config.toml
num_hidden_layers = 14
head_dim = 64
intermediate_size = 1024
init_std_down = 0.0312
MLP neurons of a small language model. Each row is named by its layer, matrix (up: input weights; down: output weights) and neuron, and shows model dimensions 64-255. Each number is 128 + 32 x the weight over its row's rms, rounded and kept within 0 to 255. Numbers have three digits each.
Before each neuron's rows, "fires before" lists the tokens most often just after its 100 highest values on Wikipedia text that the model never trained on; "fires on" lists the tokens most often at its 100 highest values on Wikipedia text that the model never trained on. A number after a token or word is its count.

fires before: "v" 20, "ies" 12, "ial" 10, "d" 10, "if" 8, "x" 6
fires on: "ro" 39, "ec" 35, " pro" 14, "er" 7
L3.up156:145138123092148153142096091100097193135146093169136107123074100043130162163147118158159170148123164124142120146110082178123215132116162125088166094146078146145137128114202125107146102128098134171147157100121090131165044107088101109114153076178132148124146121092160183105192123159149122131107131119153142143145115106127094125157068105142162108086125156105174172119135106140164124168092061077171081148135114154164095090165153152164118111124123123152108159138141145104141097113114137060098128106211124115090099157114167190137114172069105167124119102164116123170166104127089111155
L3.down156:088169099082184136124084164153092136115094151127141173156107114093155110209143147149087117113163157074110115138127113163136136149071078116092129176154114121136147161090123158086053151120134141120098155147122166126104188138077075103166141131131116164135190115152108174110165075101163133136100184144133123074058122038162168097157116107133108145100118086113177130111126110148115214175147068179114102103166112167101130155096141128125060106095168134133128170136146184090118171127109109063139175147161097135135182091136084143054095140165125161089120158171132139149098114116111139133

fires before: "t" 29, " the" 21, "l" 6, "ar" 4
fires on: " at" 35, "t" 24, "on" 9, "ep" 8, "at" 7, "ic" 6
L2.up189:128164104145126113078153097126108121124127117130188133143097136138126100109125134150205177213122107123095156117061067132108097091132132127098060118119169156167123093117126148148144068169123152104094118132142178114059126186148177104081191099151133102127132151084208064067098150135102167084115125088096075105095154126169095147086122089128138173129067115160195154100170094159139118164130109094159142180101134087105118144132122172170133032068188151128122171151127111177134155112144128147133140113114146079144157175178157117135073145124159121153171127190178103127044135136099122142
L2.down189:136082152145147132106162171173110102155124176122123089161124189159075183177121114085124170143112067171119114125155134128136143116153133168133152130172180102109109149113100143140121119089080085145151142173158093158117118137125212073111149043112122085125073161099075049143154152148166147081111125126103131162122138156114117137157147094169084144102135131121130091138195064148161133178130120137112120125127122062096109153107197093162152116083131080105073173142085104164137135155135105181110135155114074182163144157116118074146098206169104061129159134143168097100114091074089114122

fires before: "ce" 23, "ct" 18, "c" 16, "t" 5, "s" 5, "w" 4
fires on: "u" 21, "ad" 15, "in" 13, "y" 12, "an" 11, "en" 7
L10.up1013:128096146126101114120125163098086158111137157117119112141113085168129137152130147087157153167067109159111128110139133125109091156090161131162079077095134148097108069117139120139093148127129129106055122183151086117064151130116117066106153115116112099125116091167061104126134136145120124114150153112115127084148168182071099119110102098138066124118138101110069119176098118156136163119156110129114138116104173106114125098092139181125097125093133201136184202139175141171135180220087095170139114116130095131198161167123149147100168096175128113124169181134102136124127119102110167116
L10.down1013:119129160088129167110084143096161081075077084159095106095121111144173153151107127111174134083130173165174085155129153136157118168117150106137094099178113111143154115141179108094140092121120155180110132135171138093021118161177106125100131149099169104154083090097122085152149117104136124125159133140176056121110145117171167104156097021141157135085149136102141136105140079181187094165082102068078151142162155132167130157124089133088107143137116137138201153116147112114199132159141111120140198186155154133161090140194117086091084113180131136071123152137125145111136121148145085082

fires before: "p" 16, "d" 15, "v" 14, " " 6, "f" 5
fires on: "ro" 30, " pro" 27, " ex" 20, "e" 11, "ic" 5, "le" 4
L4.up483:125112073126138096125138105128193156088129213155118107156090068109171137124139158157162109134153145134131152138113143094129122105058129159114149098129079137137221127129113148054134121114107170176128102113155200119132106161123100106151109173098101205138200122105186129182156156140157065130130108132145120126099098187092118153132115160138090113054153120113146107121108116131065104103131142213115106124135104140164157120164108133158099116120140123105172150102118113121088118150169162083061114148162133098134089106073134189109149132103133117118138079117115090138204078121157087128
L4.down483:065195096079142110106088095175108127121165158159131083113097113099090113162100143136151148092125169132146082126134109136185169171075132159164158140137152156127135147092092160117080130123133117165092140091161189119121098120132129113125122159130076115122157095179094085116129067088132149153160117215125146093137117194134103122111153128153088146109161154090083063162151151094178141098137135170165187159149116158155149155062131154152137090046129144046147116058149056082115112129103079093119196138157114117133124132143069198116125184120078139085152133147134165132158136139139112087

fires before: "o" 47, "ec" 7, "d" 6, "ol" 5, "p" 5, "is" 5
fires on: "s" 45, "p" 22, "v" 19, "are" 6
L8.up285:131094128136146072163108123119145107164107137085152103131168182112132125150126138143176112166169138151158054135163104144136073066064146103125140114112124109056114152123086143137136092169143137056103131151111056068169108140138123165101148168187099129150167098143140116140085150157154139056189128076155145109124145127171081184146200122107128102133135149149047130118101097112137150151110101091115116117090100102193115124133108142181085132168097104115154122075172127116134177165108215192109162145152086077115122131156136114178184132164123106132127136094123109146141133177094104108
L8.down285:169166141180099091142126175075117121134085154076123031148148109166152142155156149116150105105165134142097150136135155168176101096168149107190139161116171093161096076155099150087100138095165114138164143085157128072122107142156136111162158145148182114213085127126126160091144058095127145135118088115137091138138092063139133050121108132126165109112141105077083135103129066094142153119097170113121132136203127122148084137109181179192127137126101074152079164144088104146134111078112146150136154172128108121153146123142181150145156062069094156127130086186139114116105137102051064177

fires before: "ce" 75, "c" 19
fires on: "en" 34, "in" 28, "an" 26, "our" 5
L8.up491:141091147137158138115159122170102150138116136077154153070145093156159118081135149085135107169075173092147143121130155098128101182080116130109092108114139159129087104139137121130090121111031134107126109175161118079079169192192176114133084175090102176139180138173122202099136176143155129098133139131137144121112109098159183077104102111104093108154120111156142129101179125141139162182119107066116151159113133142130152112129105143148117071106171136168198124127177164169133106107148105093144144097085113074182147155133101172077104047148172114148110171135089088153080165115198155110
L8.down491:179162102141057131124109106097152130149061134187140162069133135159083119133143158119154129109114149119143107153140106145145065198117109167167098115130168096114133141108125125080106133105116102115123146121177104143097158149155158126113170122110136094126096058125152073111111095128136093157077087140121087149147111113173139107130096119140111112127158094125120139116182114100138098128117134073085169145185204196132113087161128135068159125178129166114116170173160189140143099168112061144156148124136049095198176151112201146110174126128200088110174137127147136152164113129127069085

fires before: "ent" 26, "en" 15, "ac" 5, "s" 4, "ul" 4
fires on: "er" 20, "end" 14, "im" 10, " pro" 9, "em" 7, "ro" 7
L4.up139:156090106120165102131137077165088204093114059099152130068092118118199101076136175157125135126145127120138121155109133110099112156098105153163119097119105143162168134199111193128139114149144138139103148149119134081135077165119192106174063132188135172107172120122136126118151145121133082184162149109141130050076148086130132151084083107107148092130170116159153111145122096076125153175045116169106113134125126132164062144155177167106108074136115125115131150151151152094105085148180093111112150128107120072096204148142070203167103093138093185173166150132107129134149123145173165098
L4.down139:141150079131176153149105108102132124123129115073149125204101090127121129205114122150121124124135209086090076151157097157140139122081115131122177129141127167122180145143140148128092092153180168073110199128103127134108124188158120075147167103166116078093162094110110171071181129086134078132182119191091112096044091116116056125110098111107136160120068172114137070161155115089134173071143123131141118140136149094100114145168176118129065111063152155124141200146155154096155188128127132136110134130111123080105101153102091149113137116082088130129112097204172149169164103131189158129

fires before: "al" 21, "ation" 14, "g" 8, "t" 8, "ated" 7, "l" 4
fires on: "er" 80, "ber" 4
L2.up227:127148068105100121068163118175112112121075124128122147044152176091088134108119104151186184188181155114143098107136123124115121157104137126173082145180096133153122110137064152070112071051150161104163091100137129095173175122138133081105139139134099127116099126140117124144157068130116177106129113164177158112148083176177185103159118113137120139076158072068105124164148088067156152143128107165109137141182075150131175147094086185165094151099112095173110117099116087120085176100136102085095102065114138169099213087103143083102157120162128151169077183119115136130095107140114093120
L2.down227:138111143107153106041139163178030179109054210105123119099119164125126147137114118173094050107090116146127139148138134109123108140071156118147198150105134119191077089137091166128120122127159158118138115123106136145142053077188152074156070118164057118150073099134165121167128072121115136141159087104160092177099124154156104132104154118128116144135152103122162136159152073119191126151136034124093075099127100144170123136094203114131165148075139126127116109147154125102106139157090157133114117125149136093155162138180073098172140149132086118176194122128105107142178144124118118098

fires before: "o" 59, "p" 6, "er" 5, "ig" 5, "g" 4, "an" 4
fires on: "s" 73, "r" 14, "ch" 4
L3.up326:120138207170101146148141095156098137108126089144132193183136113125137160141096090136179150111079163135159172129085197171166132134075107117106121140038135091138140126115106102128120163115150093124100116123110150118152161152128094090182082059138185129131130136104184091127125114160094066173158048137200081105167170177114155151120178173119121114129127132090171114072127055071141039121123118175120104130149124104167110113098147080143090050162157157167107159117160154074132087175196153157145114092132115092060126136115131090155153165137103148111123096144135161149107124124127125120
L3.down326:130169117105145091140102125154142098117138121137072080148107154152154061155048128159156095097155179140186133150114146254113118145103139125096121151139106121116127170152059076125161142114203139144147081183152104164093142108095164078142103128192134114156138128136139117141093078127122149126085099131131175134095120152184138122149128108107129159129087117082154092145079057122156137133151112135174122142185044115138161166118106112170085126106133116162091133095089131122152156143152147076150157099105177116134146047152217076135144152135106151089103116112144143122127076142079156073

fires before: "in" 30, "le" 14, "l" 9, "r" 4, "ain" 4
fires on: "t" 25, "ic" 10, " with" 10, "p" 8, "m" 6, "g" 6
L11.up598:134108084109116124106201147124102143145160096163124135175114094148101110160076086130136138107165149136120079088169098144152084095127055167160126103160116105155124174116133138158134128141169157107172126114097089159090165114084136165140127117181121185161142128176120148104137174179122097097097097173175069156119155103147111168143117192145115102097111168161079097099132185106117140127161181141126115109075156130139111121175085154052097190183087143132164116133137095080133113110208134070116104137178122130131102145126152139086136092134113121193112077068095156063106113163134114124
L11.down598:101140161118157128117152069115157100147141105096141189096167144091071083170110128100122143151204149121154104143140086093091174187152127132154096149179079117133138126120141177080166120147173159144138145143125123081104143071121165151097055063146201090074098125122105193140088075154131085139150113078182129135119077102137097137065106165103108115111136094084094158119136153187110160084087103155115080108139143138123147125159170113111140148121120109158143166136103120111118148185127149094089117142089103146164192106173077143160149112117039177160148058162131139109133120088157133153

fires before: " the" 27, "f" 11, " P" 9, " T" 5, " S" 5
fires on: " of" 100
L6.up484:138098155057173212099127069167119111141126120104060118168091134094185114075192106140132125155157076140119136159109128111136124148117157105138154201096045105147127058123137136167109142144129146109183102116075161138144169113107119121124099088154134105104107128159152136133163183174102119136099102116122133085126156130128142111069106135104085100131073144183169148100163087129079115149067088092121127162119085154132141147133156196093070125147086105177126132116092152155127071178092100103126180145159071126145149144106092104106124170121152123146124108120162134081137183119128183106
L6.down484:138165094070117127133115130187181164124080135153128078128121116147174097072104136190141114160151127134108086174099124091111177152142118155158111136105073095116114155129132099152114165179128058142176173172126098144177159113141146090175141169174084123131090108147077097087131084146131122066124148108077083149186117118174108095097157113089163087120124126147133210053197110165163149098115156101158126154149140082111124194105126113133084138101168034101063132110125114161130170134117106114092194066119101093151176068103129115129054176086146078117102135150131126129131166127154137162

fires before: "ed" 23, "in" 15, "ing" 8, " by" 5
fires on: "ed" 14, "v" 11, "o" 10, "as" 8, "b" 8, "is" 6
L4.up934:109135141086143089093113156129133127108138097117172038097144163108137134051106116145153163138111158152139115112147121183115099126135167151153110118157172152169188104097108164148112163123163159097108149139102051098147194097095171165154142157124151083139150120139057166110126189096140160113175176156132115090132151128123114101152098168146049117148163121115154124119084189088100206159146148160135042126163163146107125129093131115085115104133111089147108132159128142119109167123146093178118101168134078089138112103140108092161154111103121182072092084156135086092215170185160149113
L4.down934:126169052127132080150056068095083124084129115120102092114137133097115219102146100137113177152124188069119067125081114135119182162150125109164181121078158147136171147094150100141139160154169186165135112133156146164167115082102105180147109146153184081179148115087101096089162150167126150107153173166159169106133113107137115145095114130092142196124129175098143112125164180160125104185108088141140130157130122161133050149106134144111120081124077129077216102199130075136124163158143113092104101110125124129138152161153154138137114082109150163116140092179120150121102130097112127147

fires before: "s" 27, "ot" 18, "es" 6, "ed" 5, "e" 5
fires on: "as" 28, "o" 25, "s" 13, "os" 7, "ro" 5
L2.up251:109099066184104163150118121126137135144168102175135125059124109133158064114135161129158114162082124138136149129152130143151089099078074152113161144141084111113089151153111141088109136152182181151125098093112173150152140155133166105119115142152150087171148170129118055108076120103161134134137091136142100116134161123151143172110128148086172111230093122139138124111131155092091079109068228143194153146116137107074171075102201120167121081159101071113104148155093175083123081107112127071075107151126145155191123174105102082102113137162171133112155146109116158079165116159123161082
L2.down251:092152073123150133116123153081139065143104121180139098108090089172145161186108138182138095103115102175088106155172155136148108102141127171093108154090108158112115157176100086195053172144196193094182102133166140108122118143155075097146075125171166157110156104097091062105171109109094190087183104142138114132119130132096161150129131121099067120154126136176132151132105093133140134121158110195134109140173135110097141123156089136188052116106217155118127130109103198147168079120091113138086079117177126102161117130102131150156083095113097121092094191127112147078093149120144097113

fires before: "g" 20, "y" 12, "t" 11, "c" 10, "it" 8, "ch" 6
fires on: "un" 63, "an" 36
L3.up301:109103158117092152088151127130139140124097173098152163136120143163093134143063152179120117100113142180147140180139127187155120076151112115102127139148102136133148155123075128085138106151076196110183142078140089171049155129166131170145121157088152123065082111123087125165113128137106096162124140144127196106148068162151155152164088151075172130173137123158130101079134129144158121144172106154111142129147107162088187125152154102165152109118113146096141117151138153157160107122109103144088170094161122124119107155147190137044114083154147107130112143128123046110104069103161121085
L3.down301:135143130181155129105069130086124131059129203128088177141131118156158136146109111104089049069132144157135133172190134153173095125121141127115209160145101119089079138059159092088104150096129149148098123119163094105080180181187154173165103133101120101163139083128080112142110084135132127153100150087103189148121078095168115069186131127095117079176152038149104128145126113141173105136120092123130175120126130154112133114094147072135134100136118103086132133178164126131174112106138076185134161197117139111135134157127223177084141087136162115115212169095156130140148080115137111112

fires before: "d" 48, "t" 6, "al" 5, "|---|---" 5
fires on: "il" 18, "on" 15, "el" 13, "er" 11, "ir" 7
L10.up779:112120147133132133117158115155133081068053161132083141155136100050162187119089068123148147146134135061174123128130074128123109102124105141115108137171140178085156109130123107105137167133137086135131141080069100164156196098170143118105122098087135061154175104150188148130178156092126149071117165138133138200142132123168148145118103088146147159120107156153129097191121130132139162073107105129146126083189102155079103171124085086143154116084083208147147163192119122101103140114125093180165162099084139153156185094065118099103126163127096161165149174129151116181116123127120037087
L10.down779:131121114142174126126136145120091105159240112090089143138152135135143154064178110160150117090109201168170144116073103156102132100130164139116158121145070113191135170052081133118142087161126168087189086120033134154185101110145135062117163089113144129127163163171143073144107075148138110152163038150185143100059162214154118098147121132113096094126092095173112103118166124119125112154143071124098123094111148156133075146145119143152103127103102095073126169106086127162156200089122121088156115129119116170163132156107072110184102138165143106089150115092101077163115143121132136113

fires before: "5" 30, "4" 16, " " 16, "6" 7, "3" 5
fires on: " " 24, "|" 19, "1" 9, "\n" 8, "201" 5, "19" 5
L11.up663:112100146145128113125178187217148177143109098123158165098134139136175128125171107105141131115133113108106169153143157084073157118121104131159149082212080137197225164165123084108097123065152084084169121156057098158133053113159142151126105087122115133160161174143069133138122101127123103120152173077134105132122170188071160101143083118168135175142151084125147145118163117107118144155119115087140153099108110133139064097168130110109139135132122120193122129070138137135093080172127107097094127112148115113229091172091115079208141119125115091119153182065108171128157136147118135177
L11.down663:069179095129141084118147104135145058090134109122099134100114125146105117181122108062146116129148155117122146109089135135133076137109109088125112143141174100139116158160160137169094110157071125111093132102121125159127168064142102091111174142160129131137103133139092082127126085176137119128164128160127170170153159133149117147118202079185114168075126120093134122045078166106094196136095148090171156145093091138112153131153110103124172113099131099141162153139148162077180174117131121087128186090155088115098170085141187091105146103089098179129147121156141115188169115063108143167

fires before: "n" 16, " the" 9, "t" 8, "l" 7, "v" 7, "m" 6
fires on: "ter" 41, "t" 25, "ver" 13, "er" 6, "g" 4, "ig" 4
L2.up713:123143118100137153107127140153122204136134140144179200178129177175152125143107095148145185158129161178131095152183119116089105201122120143112107130048109173159097060136105137096129120128121128093137102141129193148063164145112134132121140070118119113092177160097180043164145163098123166125128148129161162121122099140153125116132118073111122098164151124144155111108159148117141159126148069133177211137124167126145137156107057118089144136144140143131102130120157082131099213102134150085120106156118198072125117165061098026112092089142135087109107080129147081135102130165095135103
L2.down713:102085083157189141134098070167123136123100130116164136158126106105118105152124156094096111079205155125087128160178140138159105215149084168113141124159103190179126126162127149081094142098117145111138064141120179186116105122198143145102150163102108122105162161077135063139183156091069141116153128097152107144123109178155107122125092105128069166110131121112142159105196147119109127102100080109119159187140119143110089147116118173116185076132147152090127142112178108118094196138083119107139103125120130114157107160137124127132105140080121090098155146163179161175150144167121145123

fires before: "p" 16, "v" 15, "d" 10, "g" 6, "f" 6, "l" 5
fires on: "ro" 80, " pro" 13
L4.up18:115101095122146146178160108157092160117159089122134143130039150074116134102148174132121126075157174135168095185085147149121182147192173123089097162188177106117175124149158155113138132076135163176102154191065154110168038061127139136150141178150150101132115142135160124102146143072126125152100094121126076111097040118144149089140071084139119129089073122150155079127158079152103161153093141146134053140107145085157138104155144088128149179143119113100098147081167180123100099181160150151122184156124170089125096139134125140172148090184156164102133088157106100167108072079119113087
L4.down18:119118094136114119182084147148098170133168109118130150112071113119141127147106150075115100118099115132147132145094156176149163129167129193065095168151107134106125134131092128113151152124168119141115152155136164176128098146123139140147162191092092104103149171156158110075103124118166166098116102062168184133062067138144131098101103150062138069136119065143130089125139073116156182138134107151160124160130162122178137138147172097151091131133119173059142198100115154170098112163124099139098158095119066089096153073138155111099100078124101155140128110160210184134078114120177183075

fires before: "ed" 39, "e" 19, "ing" 6, "a" 6, "ure" 4
fires on: "as" 37, "b" 10, "t" 8, "os" 6, "is" 5
L6.up285:143125084165135112140161134078111119119148089116074136109184150123134091093102121162132162178126133160134101170151138161134117155134138124137173116097156168137101030072103132101132142137127110117197113160160102155134130105115129123099136119132146143168124211104160122152142210098091088142102047070075168122176149128173217116119110166087144081138158141148175093142106162099091134156133135128123151169118190123110209116171095126133093113154175135080139143081072130108186114095041138111123103116152136110134069128143139101086145146129116088125059164117114221085101104160107086132
L6.down285:153138178148107104160108166116180099079081171126112101116111110085148142145168148164140108147151084101102161134090139094136117125179067127137088169110112079087172119132157147159182186090185148128076175107152156131134039156118091092076107158079088169149093188133052166159084090097123146162154129181128118172075122088067111165135163157114134110157098137141177144169129096198179170148133158141072176074162121089039121116154159116089127085122131158130143117155069142104063096087150170094096134161120101134123119157115092160097147151145164110174152128147155124060129132139148110164

fires before: "ent" 30, "s" 28, "id" 14, "en" 4
fires on: "res" 75, "ew" 8, "ot" 6
L4.up607:121164121142130059085163154207134123094189193138147114127097145182122143075167119143097131115159103098123143173123119129110109111071127081111164091094146175214115154138065141145121154140173158150106130163095106118151120148139151117108061168090153147114150151156178167103164096142167125147132117121095118097131144093091133095157157155136109065077190155128143102161127141091117101164154159094137104153101143135140103078150102116111147162138086102118156147150160098177156164125106210083143144186151108076067126149105095128046125154174129116208199174156128111090099136061113180072
L4.down607:091146068139116152085135067118111159110135128098158114075118094140126139137118113119067139195134095134044162075092158127148117152084137075135106101147173136117132091135104120167112106148186135163138173104124103103121159123134152158071114099165101121150133097131131141198119144113160144143109126098092154162130123113158112151099128157141190173106122140163131195148165130106188125086152109054206100134141158067079102172137148149074127117039182146075148090120072122094133193125112143141146148100125137095125099119096135119165113085136063174187149169164060145093097098118104131088

fires before: "al" 15, "t" 12, "ch" 7, "ish" 7, "d" 6, "i" 6
fires on: "it" 34, "er" 14, "on" 10, "i" 8, "ation" 7, "n" 6
L8.up733:173126139099148096176147137122113092108077109108098132088114061096153127098099118141103158162144098201118056108146131110094122085089144164159162105140140126142128103176188142143177126126162112172138150127069096096094173043165171106118155157181134110120185125143097122122144141123089167202158140138131151137159143169156158102168047161093147161132151122121136092100093165152187106198080152105127106086161118160102119119092121130108163132151070122142088113205157116103114116165153069090142121155096175157121159111089199073130073116092167128162202105160071102132113135141153070135
L8.down733:179172132094119079174148075088133098223127143189104130083093112129141192056122099139160094152125196112151100114165097109114201133098100075142140159159059120159148112169113110147114125144131144117111159118095110137153091083161149106136119160159172077135128126113065157090121154042145153138163136153155126170099180134098122094144122106134091068171137136133147111084138066159097083187091069171090154160168136136157107142103175131096129201119107110136112132109113073045122158107149095137145155092122132120131137142099133075148108119100108195107158139131135142128126182132166135100

fires before: "ent" 18, "or" 15, "o" 7, "r" 6, "res" 4, "ric" 4
fires on: "ist" 42, "ong" 20, "end" 17, "um" 6
L3.up715:167122153151115207089112115127085137103102147147144164135145159088126155103119144118167155141156106126159100140129113114082138186164158158079121111105055145135068116179152127172151113134089165109100184120142166033153120118148155122165144053200145117145152177125164084160093092052115082105124085132086157143100120108129167095110090128147123112151126195112125146131096219100151105164134152157126145152149103139146143149114171126137155111152150141133152118184126167183131174096182152168166145117076120113109130166192074096102134109048140151103140078158087165098145124092196102153
L3.down715:155087124106115153156171134146108141097140132113186144118119107075106147139070122107125135131139139112110164113075137165129120135138111171113111089106106151080137116182164120128136083162143119131150130193118109151131111107083149110153139143128138130091069059115162106118118067105156108113154194069076111109129169144110075120123118094075103107100099195121108144177130150132161187170113149107248118147136102147127115153160162147151103106140148133147199070087128192117154146165160133121151111119154155146085187104121135162137100078008145124111131071133108172150115139082117042120

fires before: "4" 17, "8" 14, "9" 9, "10" 7, "1" 6, "5" 5
fires on: " " 23, "1" 10, "202" 9, "\n" 9, "201" 9
L11.up802:091154121136071085116124084116167128129155096091166126096152216150125115111102112180166108099156153120173148161104137110103136108094120135156090109202134089102160082094096113128157118142155075066117114084065100120146119150074229135142111123128089136182201106118123065126188160131130108131079159140119149177175149063154130106154112103164084153117175076142130092142154134101135150150125088114118117102097149089181172184150130164128126161176162144122057136115169166099087121063181108109141138093153190134139115105102124112141154078095097091184100135158172156146166061164157122110
L11.down802:175168126109168115169095103193163158091130085098147115093115114125122122153165164077141145134133150090157176116176178115133112122150076160100112079139103118120153155142215104102094137087101123104161108087137134169117176092165052078148146133161092177051108166089089127096104189131138131135145139140148160121123144124097144123147075058171117148103144138086108136134107196119108098098104151198082167142161115119114071078201130121121104161180171120118202127152174150120106139098140102121086166138130098215118106147084120084150116079151130167082142144085078102106143187096139143129

fires before: "ack" 11, "em" 11, "end" 10, "ion" 7, "ac" 6, "ist" 6
fires on: "t" 43, "i" 9, "al" 9, "is" 7, "in" 6, " the" 6
L3.up380:114083183108103071106095099163144114142131105093136120156100134136175114206170123056156086087090107132125120090135117102150142177117104106224136110105092162138198153177114089155125178118128095104135092113114113116143148146110151139118096071088172129074116151119162066121117222164132126122074110092085172144160156139152145123079153101174153102144123170124103115179115099137145159082112133094132128082116152136069152153136137129123113142115156162176123144139152178138098064159096150159106186139110162098155124121171173106131213125126099124080100081143152121169088134182126087120
L3.down380:101144165178186121047163094183120177156153119084115132095138087137106208115113141112119124147158110105142188164109122110094133179079136118182160108128116115109122130148082096137105116148089131130106123152064128105109113127120164131165142104089095070101052111134119107124105102092102126085129119136126136138118145151182102130100127107092106153188111085101140110111163096148122136155079155118155177146111140182138135148100139222170095172177136134138123160115150088185063158089074171153145160112185148177114083085111130167139139120016192157176096125188166138114158099111088128115

fires before: "o" 86, "ul" 8
fires on: "s" 88, "d" 9
L3.up123:100165198153125069175139073214105184133082097093132162121104094114131107152142137164133167133136170141158092143121136093134095093108171119135109076137189041078143055104079137173157134115132127112114105044098098176108118171146149111109129118194189119130082125072125085141091150175115159124160124101186162118129164137150204139120141133091109097145105121131094150100158130121196053121159151066120055133156139130164154146108111125125093071090124130122116110129114169152144126083115142173073158088148139153135144120117156116114117116090125151103114180165083127107198133105135086139
L3.down123:096064157144135083135130177137125166122145109079091094190110136116197132069083138163122137149108144117138129144041154158087148146129103178139122110115176128103144151157145117094106124119119098167094121084138102092117218168103130094126096133174154112121157164115121148151160115147117126134130065120146091114107117089101091078069140083135109116136186107146094052150122092089156124066132118143181111139097163196181145124115135135155085135143093088106144139079121123170117203075195072149117163154129170146147128146131142114155139121126136081126089141129142100109118178106086068101

fires before: "f" 28, "b" 9, " the" 9, "end" 8, " L" 4, "t" 4
fires on: " of" 60, "ri" 29, "201" 7, "ain" 4
L6.up745:081164114110149164128116125095107145088163149057075110137125157152116151133103151114168174067111115171096076128113135192141161130098142107116062119143151136145105146137196110146086136120133109109148089107138146134137164178087176100117106139174076095101146163163122114128100131168100145098059165093098075121099129114116100110137144099132099080101150122174102136160183093169123139154110100095141157161100112107138110115129112109118132090150156144172160168194140059160102095146064086091142168136100105075143210160104098127158080133127122132123141089147153157133132126104127110159
L6.down745:098081147121154174109105113161113129132110101105083104140153115177081168168123132071141132078118126116154084203095113168099139189079131159106120110107085110103129091162146090152133137092101126140124125171238129130086154081076115086130175204154129160147116147120101137169116132143150119156081169090177113134142146125165112090090053109106129092191126140146113196147141138179142097156086110100179114154122158122121106148131119070157139166105143145143103110056060106175090085141148163149150166129173149146146178113112135108151121150116061088137088123144188128139132133139146124124

fires before: "le" 59, "l" 19
fires on: "p" 22, "b" 22, "op" 13, "ic" 8, "t" 8
L11.up106:118062114102191163179148121086077179091164150132116120151119117190078057145132095093139114165176148110140140131144085145106107117096120129137109116165127140111190157171065107119087169147151206153121104083092107149138144120103160134103107147137124147098101128150119130096143177132164108144143105201075137044184132158099123115052134126102084106108138134097124185116097146142099148143181162149172136132123162123186134129109077164062156127125124163103110074129151149085086130136101135119085110124128118164147083188143072181143166106059111128155148086150134145145111160212098111067
L11.down106:093108131144184122111096175107181094158098162087121116166104130092074119148102161072119195145101161113056163104148135167154153119165163192116154119161148057071149124115159090096182133180112127083080179125140108116085158136078089097147129182109119186170113126111109111105121172091183146161145106133148122181168116126147145090117131111103073095138178120119089152122140160145148121116117120194116100130139095108146175165120094109092096153118133106100049095102100105110196126180124150064104106196140109115142117169114081149117143056036106110145145170129206111129135196168133101136

fires before: "9" 13, "le" 11, "10" 9, "c" 9, "m" 9, "ation" 6
fires on: " re" 26, " " 18, "ul" 11, "re" 7, "or" 7, "\n" 5
L11.up41:158200110151181119127106194153123147128142050154157125079095162126156058174140096095163129159136173148182157115109132127106107110093089062120144102134090119163161044129122093137156110118146076154089149146082108100152114134138152096160101108170146149108158149082069109087116144084131158115095091134099128118134135168106169142119134096193141185132083094147069139090135102091155147174152136091139157080115121093118079111082160172103211096138117121176077085096136205089085130163138168133212124179164104113147109118156197136110128093105150108152082121140128159122120110128133129088
L11.down41:137159113159066139119178094182089127102157128141130102122059157172104114135110194184166136090208125076140113166125166107125121143097131114072126097105063132138155082077129089160121117079022067097160115149128089162191112174099168164072120147107099135090072079124110151116106117153144128164104089117100124112149179155138115144097168130136159145141150113117117182143134116150106041064036177157086112086213146154160089084177150133134156147142143141137179134127145172102166116099156117084128142100136137099178140085134126108180117056114134161069126108164160114101137132157159129116

fires before: "e" 26, "ed" 12, "ing" 8, "s" 8, "es" 7, "w" 4
fires on: "en" 19, "os" 12, "s" 11, "k" 8, "ag" 8, "ak" 7
L6.up495:156153122103141134129153103151156141116163172143087153083081091138126118117099125096160106132136109196098136179191120174153172072140077137065127073088103112124122139083131143105124172083171145089065107136138150114121110136099077109113119131162110105104136160078129185154105157150096154147118111098120108083138100119125163130135123158121160152157117162080144142172160181076121099164129108104142154178147093161066130133121142107163082105155121044098142169149130095152089137133104107146128097137181143132152066137130084070084151214146139058122101134228094143164090164136146081183
L6.down495:119108138115146171160106135129158114156145188120110075100124144132117078104119129151074169121174126095136120155115144133167104109149143164090108167134095152090070158114160120117125097089189137133183151145150190085106075132099130144126159123153139111130128174078086142134101089130108165155129088071108199074147080117107109142104154193160154144154126138112145157125077103076130101133153119131096116113084133149127125157109178114107106113167174090212106135116077101103099056124165108137114120167155149156130082081181142057166087151062095117138112161098098113117114152160107166129